Weights of a small GPT-style language model, trained from scratch on English Wikipedia: rotary positions, capped logits.
MLP neurons of a small language model. Each row is named by its layer, matrix (down: output weights) and neuron, and shows model dimensions 0-159. Each number is 500 + 25 x the weight over its row's rms, rounded and kept within 0 to 999. Numbers have three digits each. A neuron's up and down rows have the sign that makes its largest values positive.
Before each neuron's rows, "fires before" lists the tokens most often just after its 100 highest values on Wikipedia text that the model never trained on. A number after a token or word is its count.

fires before: " |" 16, "5" 11, "0" 11, "%" 7, " m" 6
L2.down145:476483516478529546478511504484496476490519485497521510503474480450533476474512513506472510540510495515521444467488450484531520486497492497488493504523452458483478496515516488457475505469523526519493491492470572480505490549486518473478518522481539518477491533508479544476508504519492514457512519500418498488518508502505509497499511494475514498471503531486496485564533499512514509501499497523534525457516504448469506493456465507493542502500474503547494487461521477464457480505520550

fires before: "-" 69, "|" 6
L2.down62:504459493521484525512527527498503487479490451509533479458578502521521510487530481511544498485494521445476472521533481463516461477508497504524510488507461496488531494481449464506491495539536510465468510515488488479521519507517472520500471517495511486508554495532524479483510498501506518519499495529517473479490463548533475535550490484540510471529497502508485548500483491530536505477508472465460498561448483494508501579520516501518470486520507526500490531488501485487479514518494503

fires before: "1" 45, "0" 28, " the" 5, "2" 4
L7.down144:500474470510488502507496528489488482513540480503501472503551494488499494488516501508479521516467540485493505523497546451530540514479499529478487525542524502502530541537549483500510511473465483556468477550523473519488535500465464485517484511459486454443490511515443477511442529491479527494536481514550485517519514503490510533487485494482504487510476515528517468481508499505463533467465496512473519520507488481473508479550480529511489466513510529524471537487512482453479513512463519

fires before: "-" 65, "|" 9, " " 4
L6.down17:472482479513470511476516477536529485501493514452500513428534517493514524515497505500473496480523511469496497533489485521489449506466518520488492489501508504484492439493477508481540514515496484506472524523488504512499510481486476470546490526520468490469480471484533490469457477495476453480483466511507513502497563505525529505501478479523464489530461499492491504505472485503516477463572507524438501540510499489476522504543491438485511492537534535533535488454509540481472478482523495

fires before: " " 72, " |" 6
L2.down298:497493514519486516506513468488478475477481511477464481481540514489478516549454507487520442492503496468524508514526488513492538518477529481445501490442510498472507505498500474545468492533499464494496514477558523517502518523525495505474445510537501498544506528516494499519545554491497514536528494511502476495476480485462472477497515512511464497520441488505529509496512482509509436452500545521486457507524509511533502480511517472496469484484520547472480507489502516485542478530450467

fires before: " " 96
L2.down155:493542527473504480448490495464452499483494465507499490473518482526466440521464476477473560503501525545510459505465498494473515462482503550505475509460506485488517521502494473495504447469471522525523515485480511522471495529514471498509439519519495528528476504491508503496498471477538491492469472479471456509560513532460473479523472451491519497480470503495484493522522439459520520479497506486498489494517482494520488476485489502495500528513533453497512489529502458488497504487523545

fires before: " " 42, " M" 4, " Mar" 4
L7.down227:496527499493463453480505477504534494489517466507507474470522469498465490488510519506509501495511524541499461475563478510509499501502488529499491528502488503514529485513452472468486478517486437487501497473472518497513518509459528511503501428506475503528523564477514471463506513478472496543543490533541480505451494507515486495498521509445513527469503484495514531532562499492454500526505435518475505507516506514474495512473569464508538463487484495519499473488496478515521491504517502

fires before: " " 64, " —" 9, " Qualification" 5
L3.down212:470545536455482537475511530490494461503500492510524480475519526544506474487478507529475497495511500491517537523507456488512482499481467548499478510509491514485491513511491502550502505516472423525487527429506475518494522472498485489516444499529494489494466506488512481481478527466498488523494476487484451506493495533495436523495497512496519498452477505518514533519492499532491486475483474429531457519523479485459464513478542514492496464495515515498443507497483523492523508465503455

fires before: "2" 50, "1" 25, "," 4
L3.down66:456527461514496505517458487498487519469506490471450463478510462528516496493489494436459490512517464489535459471491492486510475462442483503493485477545500523494469503506445517496508492490493502514504494485437443486527504524507532485493538498484503437523535493531492484477476515521498500494477532506479510490526481525511530569470484503475514504521490485495505494518510463488488530473488494473476501458481498533442516498502533498488509485475490507494537492462474474508495488565470475

fires before: " States" 43, " Kingdom" 9, "ell" 5
L8.down392:508487511511513508490498491488486493526509517493497470485492506495509531473520498466528500518486486533526512469495524520513487532514500526523505503518516487489490519529480525527526473477507545508452516514487495521494501510498461537488462435514486465484457563498531582502512502537527502502518508516510530505467533515496504502498475545461492513482506499515491578494537490479540534512497488525515532524511522522530477453448509476459448476451510483487531458498547485468495539525502514

fires before: "2" 91, "1" 7
L7.down68:526503503508507486514494500512515498475527498525520537523485448547499457523525508478493511508497512532492482483502484485506515538492483472464572462462504474507477511464492503483534462479522506492530497496452487475477568497511529524539504497506465561551474488476521509447531516494483507469524522523540475478519524506487542504479522521529468560465480522480498500546466494505491516488434504490483483502509520493472507484480515492491530541452519518484506492486510533525512508476517511

fires before: " " 74, " +" 7
L3.down322:507475515512474501527499476496525477535477478483496519485503499492453485502530496501545530456530492487477491521419492505484498504495509554476493527491492518469521494439543489521522493472526485479489519498493511460491461521495527491544468548476478512503512537492534482495481503470493466511546472483510484517507481535481464489503504498478512512500451559523499498504486506480541516515535512522494474538508516497493537465529505526534498460499517515486510523516514489478486412514491561

fires before: " |" 33, "." 11, " /" 7, "0" 4, "3" 4
L3.down474:524545502513494524507494472564521530511505455504497477528526506492479499508480482475529479490472502497495512485457548488477533511485546536510513506487486487506499497487536507476520515499483486451508507465480484510485535515527469532520514537501512502447527498507489412518523497493518547466521518532495481532516515526533491473527536460494536467450468497509507512496514469466501471500478514458490458500502520545504510503464497507494509505491562540534513531517477465492479528512455493

fires before: "1" 42, "2" 29, "3" 7, "8" 7
L3.down38:528500530529438492491537477508516521458506550501488528481499504489527509477535501530494552489559498487448478524471491480454481510528505520516473489515499493487457511488510492525421516501544518524499535494482493495492494458477492469452471479465492463481495482498506505521498489485483487507488525451471469538519509498520535502472502506485488530489502495492484572498512520499508529526483531508498499510510544529475541512516463473523491535515489500482471483496512497527429458486506510

fires before: "2" 39, "1" 34
L6.down203:496553476511506513503509532492458497484481485492485516449452504491473492498524518515471495535544472502518445530465557500498449485453462508468498526498527539481505510536485535486514527480479468509534484510503469501475514479463501516502500464481477528514528495538530461497500502466480478525509526508535520465511498484531485515505493468503465547467486476509537502504495527508490482502439524471490494471524473531464549484545498517493538521478503539485505506444475522475516503487497517

fires before: " " 72, " —" 24
L3.down4:537537525479473510476510512533476484511517472491501482497491439509497446520477524513518536451497470477514480532452514482493537516523516511504493485488522500479517471484513523503459522453496475468464492485504477506459474526528449495493508553474482509488490480489516492496500545465542463463475478511476496520486548492494490489470460528487516472529479471490552549513491483503485486507503506490503517517511483513473479410502466513472560499507522470509531500507487461500503478496493518

fires before: "–" 50, " |" 11, "," 6, ":" 6, "-" 5
L7.down425:533524497480493526460457494512561471537494528553518490533506483536486468504480513531517473468505492485500472523504482502495501520472470488469520475497496513473503470501529527512502464489497495502523497494466520509509513489505483473546523547525521505480518492508513456524530491558521450534467573499488504518510505477493521467469490532480556474514528502543488523532452509500542517516463512495475477482526488502499481499519512438498509488449518556494516491475527506532519502507476503

fires before: " States" 45, " Kingdom" 6
L6.down396:484469535523494488515516467474485491483520487518528521463478485506502527492541472528508535565501467492481490480467504523504520486506488567517492497509514520490529504495517495483472494464532479468443479479446510505447510501478457490443464471540461484513513543543551529494548503502507502486515492516462497513531483458454495491468506459498529507507486461464520514522475498475495519539529481489501489491467474477489538542506480501498499485474543492498536498468492512505513527495517503

fires before: "–" 42, " |" 16, ")\n" 10, "-" 6, " |\n" 4, "\n" 4
L6.down89:541547545477507499462511497478514495520485479524473525471463469519451454513485465500499469507515498485478463507493457508480498523472544488511454499529513505527525493520516520522482506502534445540519524518511469510482498501541488512463515534490519508493477486557552514510516500482471482490479549513515536495501479507481509477523491510476484483533497525504501500550501491518545546512424556503539504490494490535508470503482490515470566506500478519525483517508541508493485479505503494

fires before: "5" 29, "6" 10, "4" 7, "′" 5, "ications" 4
L8.down342:480512481523490506501511495507496461550524459470497487489494470481517470475507521518449530527500540475506450487529430471496466466505489506493499486504458488495486518522506476503461509481491541538492511527462462519522447556545552509524486518525513525500489498496527542477480526471472497533467504510555519516529518498515475490497495521497496460436488461489488517460527484508505479490504507510500507499491503490472526459501511500499484486535455527514528477534471537504517451512497485

fires before: " " 56, " Total" 4, " November" 4
L2.down253:488496552453527550508478486515515531546485496536539484500460524497476504478503520511491467508466500457522506493490532517489480526490456515498479512503528514496473509530504515495546490492470484496548497453478528480513502535484499511485503504509503512501541516497487514492458497532474489529517490479500509457495527513490516537463474507486511471478516448504501499513453478462494485450522521541501496481513514500440470520508522526493469476570459487496523475460491497464460450491537537

fires before: "9" 47, "8" 13, "1" 6
L7.down547:538521533537454488515507526529565492539517501558554490482473486485490541491506472476488514507533491530532520509488489507494504454532486488517536516521505493507504499518486532505476463448492541491471514469480514502493478498512507515463507506496518492536495541488473520501485481535477496503528489481544524515478539504509455507538536493492541498465531567515548501483482508513493556521547522491494460486506475520522460533461517481524559494488501514500500533511499520510488492516502505

fires before: "1" 41, "0" 26, "2" 6
L8.down212:488492509538526530501485473526456500541468456511475480455560507552504472480528503449488547479497485514540507485521509497518534503502466490529513474481500533522519481495478466514496479475515528503510524480472474494490555510519469497522485521495500489503533480501465480567512496520518499517527489523476474479481530504548532507458525501511536509511474499516497547456500521510496449537494508521546509490490484533481544473486473518503477524528522509457528481467504522526490469514492541

fires before: " |" 47, "4" 6
L8.down21:487453503549462455426544485517489501517486525513516453494505486471457500468516456495502523481519448443529495497500495479487516462510503491530541503478475532493492518494494504529481499527520487520534496557480502518487487515517513460489503483482507507504481493493482479492450526482465522462519468516506502504517516484463507499496517473539514504472504501477484509458532496550519439481517518472517485489516529489467478522471543463479485496494450530500506485469492508472550483483476465

fires before: "|" 100
L7.down536:474497474497491490529534531508477467506466545476527547511469496500492479512506499513540477513485494523525486467514495510531467513497498532478525527523524532507526556506474537506492561481505508471473526485486483499507488499557468469523528514475477481542569531514495473508527504515531483521469497536481498527505490514518452514579538512509555474449526499500498507489492497518482533475510478481484530525474468502540506483498467513502513511495504506488524465483534551464490496518491502

fires before: " |" 55, ":" 21, " –" 5
L6.down193:539516496488513540514476527533520495535549458542474463485492491487509471521501488474507505507506487532500489508546459509508460526466453501493509520495466464488477514513491525484489528463483463505504525534502464469487481517535511547507515544486539542486471489489501483505511522498500497477484527462520504466537504531486464548483478515513555522485527524519487529523513437497485516461497483517509508515520474448500474479498542510508554481503495565535519478488513495511508458515500501

fires before: "." 77, " |" 6
L7.down467:534495457490493527523487515534503534490513511497491528541495461461485437509487532490493489516484498484492504523548522531512560538508487476497512533519533493492470507507506479489517540488463489525514496487476465522517493497521469496462535545489518496481481528508460479576517511509479513477513553470458511513515468503534505517510487462476513517501449520513549503472520479494521509481521494500484528489547555538507524474458457461499509486519535509493529493515490500530476484513481463

fires before: " " 33, " |" 15, "0" 13, " |\n" 11, " ." 9
L3.down293:495519472522524544505484482468489485494482459501498543528533517520484538504524533538514520459525481516462505511467501462529514504518499486403499510472507519464509476481506528527511480557468467533481481514542482519504448521529515501480490541479473457465515528518487539502531510503472494464524496534495509482479510502460477502491484520494501517522487498502509491472499465469510508532497495518472513534531511462514485456492494481512546482495496516451511552545500503514518499459501526

fires before: "0" 21, "1" 15, "2" 14, "3" 14, "4" 11, "5" 11
L2.down572:518497470488506523475516450475480529510443502511533502498484496438498500498505469459487508507484495542472488448534496525495510469442514502475493494518527485491525491543517471513523517510499508506536501512486503509515514548515505484480474482496541436488487474516472448518480499509535509507498470502501495493515460482490512520439532517539503556481494446486543473542492515509481513514459458507531524485484506516505515480491547517475502425533482497466492466505514515485478507507512510

fires before: "0" 37, "2" 15, "1" 14, " |" 6, "3" 5, "4" 5
L3.down77:465499533516492474465516466475462504482535495533462478512540460472534516515498493506504511528492497492467524503525485490511479493481525514505510495531511508478542493508497524520499476498516486490506537520528480498513453494486496477493504506465471492475472547494491492511469518507513490540491503504507503496500509464475527527451438522458478521487556489526502495484446467477501522502507466522519561461485497522467566463526549514518480518466475478538452479476485531453548506490486488

fires before: " |" 44, "2" 11, "1" 10, " |\n" 10, "0" 7, "4" 5
L8.down537:491479509521488510493529509459454423477495456495522504472507490483483521497493497486540458534493510498452533490511496540488516525521487492484537557499518493527507509506495503516520470449456493479498509474498446513512469485505510461477473546484492472505495517476492486544520506498474529499500517495496526508456525515479499522501447496509477499526506509519539469505536504473496471500460506555514472477534455590528478514478516487465482532500493473464493498501491462514513491474510491

fires before: "1" 31, "2" 23, "4" 9, "3" 4, "5" 4, "8" 4
L7.down128:526535503486485523500516490505492482496476534516541520472504470476500493464491496507529519484536462500525510494504521546513516494497516525520506500532503476486474521563480485524466529479490497504511495549521464520499507543521496482494505494475493498505449457472495489538443439490469516488548486486491519460494512496497541496486551511500497513474532465490521491463553516508487488497424507511504456476482518473531470485539508483467481553545513515520478487533520491527528532506465501

fires before: "1" 21, " |" 17, "2" 16, "3" 12, " |\n" 9
L3.down166:515531514504532477514519487508505506506519521481506463507501490487503521532521492511510521488522505501477495520491482519526531528494555537493516548497488495502486522490494523493484490498502466541483523532538488523532463511510464533525484464512499492470491465473469477499500512469506496495481500438462465524512490491526533486516521516496408507529536502520522520528456474553512497542448463510513477529475505559507493480496508506494528512504503457518556468467451519513438492511483512

fires before: " |" 47, "." 14, "–" 9
L2.down505:517475472566480471473497493487456506495479470511472414538456503499513524463459500476475516515535511538519507449498517488511495473491491480481506499528473533487478470544510518504547490489530514501497515521469537528483473477502550469484475510509542556491514538505492492459462529483496505460529503539482452519528503505522540502502521470463475481512511496482496521475485470479501517494505501490451471499465508515531513481479512472505511518511469527532513486489546483477491492484484505

fires before: "2" 22, "1" 22, "3" 16, "4" 12, "0" 8, "6" 5
L6.down155:503512533516515486455507498526495484491497507519505499481476508479475535506519524511514511518475546477533486437484493525478477478529480536483516479483451471492493557542495444515526460511485488494487517481511488487523500494537486503467503479506508449518483491489519479498488496509547459525455534489573505503514482487519454545493526486495497505460489509474493515528502553508505533523452526456534490451497441514511530495526510510511448527488494493522548492491475490510522500489514477

fires before: " " 55, "," 32
L7.down493:509490527459520495522506488515556512553503446510518511483429533509498531474532503461507509490515488501499504539437438482473495524482461515496488449553534514548552464467517512480521479480520505481524496524496496493521505488494443519504476504517492481471456487524518488459478469471449506531532467489491487512511483524489467516557505504525493521505488510471477470517520471509483488492490509532485496472487483510492477509497533487531496523498502524530517498492486525455501515505462500

fires before: " |" 32, "0" 16, "." 6, "7" 5, "3" 5, "2" 4
L2.down100:506533562497450515455485471541515530487538460467519475476498508482522512498565523485504477513519506449522505485515525502540494485473481459501504494453478489519516502521533503485484520505511523492531526482487489523460503515523480490494493545490521498535542468480505433514464453510503506509485491508488510522530543512489514501472513520461457476488508477481518502533538518520482469484463493498469462532489506503537519494504510502495522455503511553493473470455472470486456498516475505

fires before: "1" 26, "2" 21, "9" 19
L6.down186:482510470448462491455530531542473487479487526457494492471506525466484485508501470491507486491526448543514482528504503534529506516521501514489512449505533501465504483494532507498466494495491549538514525486496501486522473495527495457454509487530514530481555499464523505513498472540501483458506498483490549509497479503541530527531534488474488472519477467514436511476492510529483521502548484489485540522467533457511495539461497466521541523480489534509489498500513507501510505505526465

fires before: " |" 19, "0" 12, "6" 11, "3" 10, "5" 9, "1" 9
L6.down599:536479511517488514502532478483476488490486503517509503547511521536483475506531518505519523501476507508517518482515489517509545524475503475511486514521512468538469472461486465522481536500524492499517505506502464536523486497473443490506474458464500512494505506488483447505507485480511530520449520498490529515520490524481508484507486469463469501499490520483535547489483482513504490515497484433554493535527483535452507527578499466451491537542502492475468510560520487520515473498553479

fires before: " " 29, "8" 12, "9" 8, " Total" 5, " Turnout" 4
L8.down404:485488473501495473472510480530461515538563461522492512480516483518517538477502522511541524506556463549426481488518459537497508469509487478482490490502476528492444502476510513481485497458502442461529503495505527488523458466492527496487470510517528505517459497509488462495466496463505515494482484468503498495454522560497512481520511520490520505513509507470474481510518505458482481514506487537504493506492507502523458477493483481480518511540494496477526444492475536458465483513526530

fires before: " |" 25, ":" 16, "," 5, "\n" 5, "==\n" 4, " of" 4
L2.down32:492524545517504555493555451481520499491464481555493496516508504486506493468502486511477492511522478508514529512520515507521504462488512502499492497509523499469484554518538490484511509459530489527467503491458496527472528516545449487511475485472491479507495529502477499504529497516515523474487449500523518533498523487460465541516454467470538526544571479501517497454525461484514523467512514507509545480513519515529545494517529524493502544506516477491461489491503502549518459487487505

fires before: " " 87, "1" 4
L7.down448:469480510482477474505484486539496497501520470533528504500503460495488535494570458485470536507534545473543527495497492493491509465484488437480546502555486494509528510472518488507509529494524496518490473525553500530478525518502480508534455509491459525509490487536487447553514546489489487499492472495489468462476490515511522516520490487490485477467500469497517510478476515518506547519458522507512501448507547511504469505505477477545488508511515493465454526511499471469522499521481458

fires before: "," 37, "1" 14, "0" 13, "8" 6, "7" 6
L3.down418:518449480516536467514493536456504518486496490503488488503485477521506504501498522468484537535467495511458535512508520507472554465468543505506500525494521494471515509512506514492508480495480497517516492463425533504482528472506473515504474526439490548493453470505422526494515493500496519501473497492503504488490493502475535480488478482493510481466511505493520461472526477508483484487460492492497467530576471467464486493480454488497489486545482494471564542518483466495505503505494495

fires before: "1" 31, "2" 18, "0" 10, "3" 6, "6" 5
L8.down316:450559521522494479519484481487458535484519519494498514539511449488496569499532526498508477557502519472522510508480483529490492521509503481516509525531510516498486485487507544470528529462506524529510509533524510488494533482506526517546508474489524485496509503473490420499495497485464525470543490533497535460493484509478514487520556499433471508462498454475478521517528535514493493496483508515503455479482462512512516507513495470480564501496507470505490538492533500493514503505520501

fires before: "1" 19, "2" 17, "0" 12, " |" 8, "9" 7
L3.down516:456479488479502536534545497496493513461488508535480540515510481484555520519537503535516510475460475540476507524491491502484500521492511469535523496493486519467529492483518495535501469518460541524500487501546474521553486472464494488459510428496500519492518510522468523539506490505519462517468505486486488515519505517473506500511496518497464446515484513501450505465506508491491528498529469461476502446509478518472520532514482553526482492520512529463530496498516524510442485508539471

fires before: ";" 39, " |" 20, " |\n" 6, "el" 4
L8.down433:459501482478477506470493505525467451504496534490472481461492529491481523555481488508493540448502482542502497459498465532496486504482510512490550537464531500515459491497507490505496461509504509540504508471522453465531480504481513513490488499517472499487538488508491532517511492493481568516493496504491480475493526487486501532489529505498538510545499527543559499508505501465475527509484477514473493475502500524504493476426540479445550518513489489558464485499532494504494461483496529

fires before: "2" 88, "1" 8
L7.down454:473501484438499495524473480509535527503501501538522545508533493539524493506512527510543485513513527478489490458513501466519470520493505506475535498500466496482484473491507514503447466498507530436523502506419512529460494451535521455449479470441504474487490470488483531473490500480484493497510491510536475480513505520489522493500514500504513515553506501469461530530477517484514496517505496453508491498499520466489518489499492457469488533540501539491494475477536520474497548532522515

fires before: "2" 44, "1" 35, "8" 4
L2.down565:502520515549484544514459512494496500513507511495524536493529530495509485528513449485552454505480566498509530545454484496498490529474478485520518500524518509508541530520521515460491498543538500505503452510492476510511500506481523475460489497496432496500525558467496488491516504526470514497500534475506518497516482459495535496507509480474476531485502534461520483548497493491521468516488555519489490478494493476468515480482471493501493507441524520473502535520508518565507487542503475

fires before: " " 47, "2" 10, "1" 7, "5" 5
L8.down61:526469509495484497517483473517569529499500489554484466489464494504499520570559527510542537515485502498488494508500506490518452451554502537498505502549464508521529545503493496447491437503474474492528517540536464531490523510499485492467509500498461529481496525508518472487513541475473530499497481495492457499489496517487479526472493471506480492475500529501564517480514509489484507527530515499507509471488537502467509521491508516485526522470486452523466515513537503509515496505464513

fires before: "1" 29, "0" 28, "2" 21
L7.down292:505475506502500535523490477479493489499497522544482480481469468504486500492523504492503522535476467500514417519536506506511523501489518519517534493478486552516516504513480503490526510502533493518506455534486501513485565493493496505484457462502501504505495454505513483567474489479520516500510491484517495503552485487475525539473516490470502522515452470488500484481514491463446489475476452509515505489547518487448520493519530518507518504442479521457503542458516453501488515561528509

fires before: "|" 46, "4" 4, "2" 4
L3.down1:505494486538526517475471500497531555518527467522522533488502486534515540491510513522536498491513474503482518472508456503497487514528529500473476511521489535518468516472464536511498522514491483483440530513452509471506505500468497542527437483496525500530519530561476497502506516487489512453505475531489493476492464485482503507516544531526486494539503514520474447514520486502537478506538463480481528500491498462503500515468548499501552472482516479500483497488480465527488445463484452

fires before: "9" 83
L6.down190:500533530474490534478501506481509495534499495535499496455496479488477544446489491494492488465473507492500530527498479543468498507478474493529449481525510455502498543508502522467456498524491502501507493443466520518451523481536502503473502517495499511548503458524512524487508495534480498513513522494529509515504485453512481515534473506488510456498526529470552491503460473533546496498511527456504489517514540494504453454458464511481503514456496518465485488501550445499500529511467477

fires before: "3" 18, "1" 14, " |" 13, "0" 12, "5" 10, "4" 9
L2.down337:504498475458484479458496489499477491491541496521505487495515491486485517505506492461472490547542495503543501478523508503505508462472495488508491504537484529522507524490572486465483521519503473494515486556504498538495523462529479508497497553480490477491509508471503527490504517513518477545445565475517516495514496494480508521502521489553533506513503497502482536471472436465516501537469492506484525482465485471530486501483527547523514489514436454530533488521517483469533506469455517

fires before: " " 61, " O" 4
L6.down161:507505464492484485496475471513544524517520430550489476442464491471501492476497449499540527449521478474470515489489490484505537520470504485481488532495471505540476478494484494494507475499496512452512475479551520465524513522476449512485458471496477521458450525478526472486463495484474504528506495461502486514518483520502477514491520501495480459493477487495494513513496497525478526490479511508505460542522516535496517509487547481500472480511481536480493532546553544504539518498494471

fires before: "9" 15, "8" 14, "0" 12, "2" 10, "7" 10, "1" 10
L2.down406:524533529465508500487534456501546502499484508482455498501477497466485522495524456487531518471490510528490475530492519506473474482498528517548487532551516484489525519482505465515498517458543481534502487515501505468530469516496458474499479478492533518481492480478490484538536470469504507506466508479474510523555485528526495511487493463553529500431526517454526534477536512499492457505538538526490512524460486539507485488471511519514515479495503532491531504491510521552467477509526529

fires before: "–" 25, "." 24, ")" 12, " ft" 5, "," 5
L8.down186:520503509535527506526507447513535516534482499463474511517489489470492509470475499505509460519505512488526528480469549483509489491539500481458509513488499503488514473464429502540493478520475537509478485527504509515474477535490466506501492543534506508477514447528500503516454475516528467492495451497520532461506488483533510528507477537517494471476478539535466503481480507507516532497528502495523518537547546532517499509502470477511483437508502541475516488534476453517522545471516493

fires before: " " 92
L3.down137:527531482469500491527501495456486485461489461450504487474472463558494421505516508507468526459479477507494519537498508521517468510516502497470518489490522529466551496521496476499496502501531484500490520485498496515508492490492517525492468525501488506456514487489526479511501514486534506486506525524464482489524512529467463490492494546473543502485488531515490500531493503488472494470460476491477521518509493465519466468563469535493508453503523537460470484462477520515516577481504547

fires before: " " 80, " X" 4
L3.down520:520480538484476479491528486535493557548456502514485498495491504455472455481503490478487508483481534466504546481516498503480492515508493528448487496456484479481480524479494478434521455488536428469507488507505510471511495541475491505461507512507519493461523493490496494558507528523505499524470512516506490487520485466499501564518471488457513469478532455530513474497495473503497516464527487511483524479479492500443503484506502520515482523508558481521460539517506476504496521469504496

fires before: "5" 19, "4" 18, "1" 11, "6" 10, "3" 6, " |" 4
L6.down300:527530506484511514501516512484509458516516439516510523495518483482487546446463494542482524486497499495538510460488522503495540482498479516480484473483515507524459523498540455468508489472452496518478503519505485471508469540535483501494484493492517487556509501505496534453513516484533524496500508501488530510470551531469494505443479514542522478492510562506484483516536536483475461487505464536508494518475473541512551519483511519484476501542521457520480450500499498469499466498523505

fires before: " " 59, " November" 4
L2.down369:519544544468506528522459480476546552501496479549507506505482544512474461469509509550477570527498486453519492482523514530485494535483455473493484503507543482496515498500478523516535492510479488511527520493493547524513499499532506503528477511494503501499484496481479454511512468511518489504517529482501511496562496512503542523465517473541505532482492494492472500525496532531473510479484541552531502513512476487492453504517515488495518524530446481513465520488511536529439517499516513

fires before: " |" 55, " |\n" 10, ";" 8, " " 8, "." 4
L2.down443:494473506500529463487499488500487525507496464485487453503450511524507533511456465485557500470503483491510472494514544515456533475502525511494568537537473473511545486530550498512482511502498561466504536486524504471486500498515510503498528479457493523516492489545481510443488454475539497468497502477524482497505502503466487535510488483507475496499501511506483505457496525489481475445500503513500455539483500495524462498457451464487467515498442487506504493483545515515508512506532506

fires before: "0" 49, " " 30, "9" 10
L8.down305:525460506521532496561494513530525501518526462520487491483481494516455465440525546526541517465490484551472521485523481514449546494476446475486496519543465498505509492458490529497521527483522520468482502510489519498486561540519509530507494503474515524486473502502461511492488487481496500507525493507496472441470497547491497480498522528508499483499513523517480485459504497521546534508500488507533499536507515538478515501501492511542521519493509497506512462478499548449491508498485561

fires before: " |" 25, "–" 13, ")" 11, ")\n" 10, "\n" 6, " –" 5
L8.down45:499500458506488502480489531493520528516514530490517539511536489536517471495504497474455526534484528458513516512527509507493519498484487510506444519528464461525458478475463548518525489516507474490497455439465501477461531494486502519511463537525524485503511496504466484493511508510479471524476516505490499490515477471505519512498511465508499476519500467548469503486496514527511475478494476485504456506526494577512485483481458530539439423518536539509514476505495487500514491472487533

fires before: " |\n" 31, " |" 20, "1" 10, "2" 8, "3" 6, "4" 4
L7.down559:446503503452459523494556503535505516510453549476458473476503494470492442501454458477503520518490523515502497491502518477481493561489503512500496509492518466535493477521494504505487510471530488507483474490509469498525463515518466480457512479503467515460472488474533531528481510537490502505507486477499530523483504530551511545506506484474531495500542492540520478491527463475488527555499527476536530500532534526486461473508547531516484502483501517512492479489502504539498462511514462

fires before: " " 43, "3" 7, " Sh" 4
L2.down329:498494521485463544473530482478476507495512490509539515514524510488447477530495523520520551524480493477520476539500508538441438534508481519550487478525501511480498524532563534523499495517532493480485492526497483536482513499466520507476477491503527493470496501453475470468483493475480517542486545491527525487494512498513496532493486495501483524507491486524539493473508553429487447484474527513523479503520502475457491545510523500514459471552503501492525501511522473502494526515484506

fires before: " " 89, " |" 5
L6.down283:499489481518524490480509509525469457488471503494507499496513540525506530523475464544509489507527447487493493499519558445503451476521520469471475494549483469493499491502516489524500547461521488464494540494519515543488484496528477450481498552473468473526485494499474458521508494475541510517479497503480489470490521511454506558489460440494497502471557502485543507462489517534529515473461506506493522493516508489474491495479489514496494494491502518456472502479526523481535481542499486

fires before: "9" 68, "8" 21
L6.down267:500508537499532520502520514511466498500503476507439550489501503507498523506554489496498486509511529475516517550517501510504501485475501484528492466512488500491491542485500504516506546528505536541515514492512550547475428501446473507500507517486509488450509528493514493483515435503475488475510478504566522503537507496504484505471525521498524488442495516491539471508525500503469438471479518515505509474503527481530481517454465499517523475464498460477464486516526499523471489529478458

fires before: " |" 34, "." 13, "9" 5, " |\n" 5, "8" 4
L2.down601:468487495475530518526496522512503514508502498512471464467514500483500488489496534510524507477506518558526572501542483437515459482486504489477497513480462500499503518505528517460501473550482518520475492523501476514488559490512546512497511447508488529492537460454490465445489482508536563505534487511460532475503534486469472460488516515491513538473527507465469534481486470507490527504506484500495509541508491472483483471475509488513499513537470465480519485505509525531448499505512515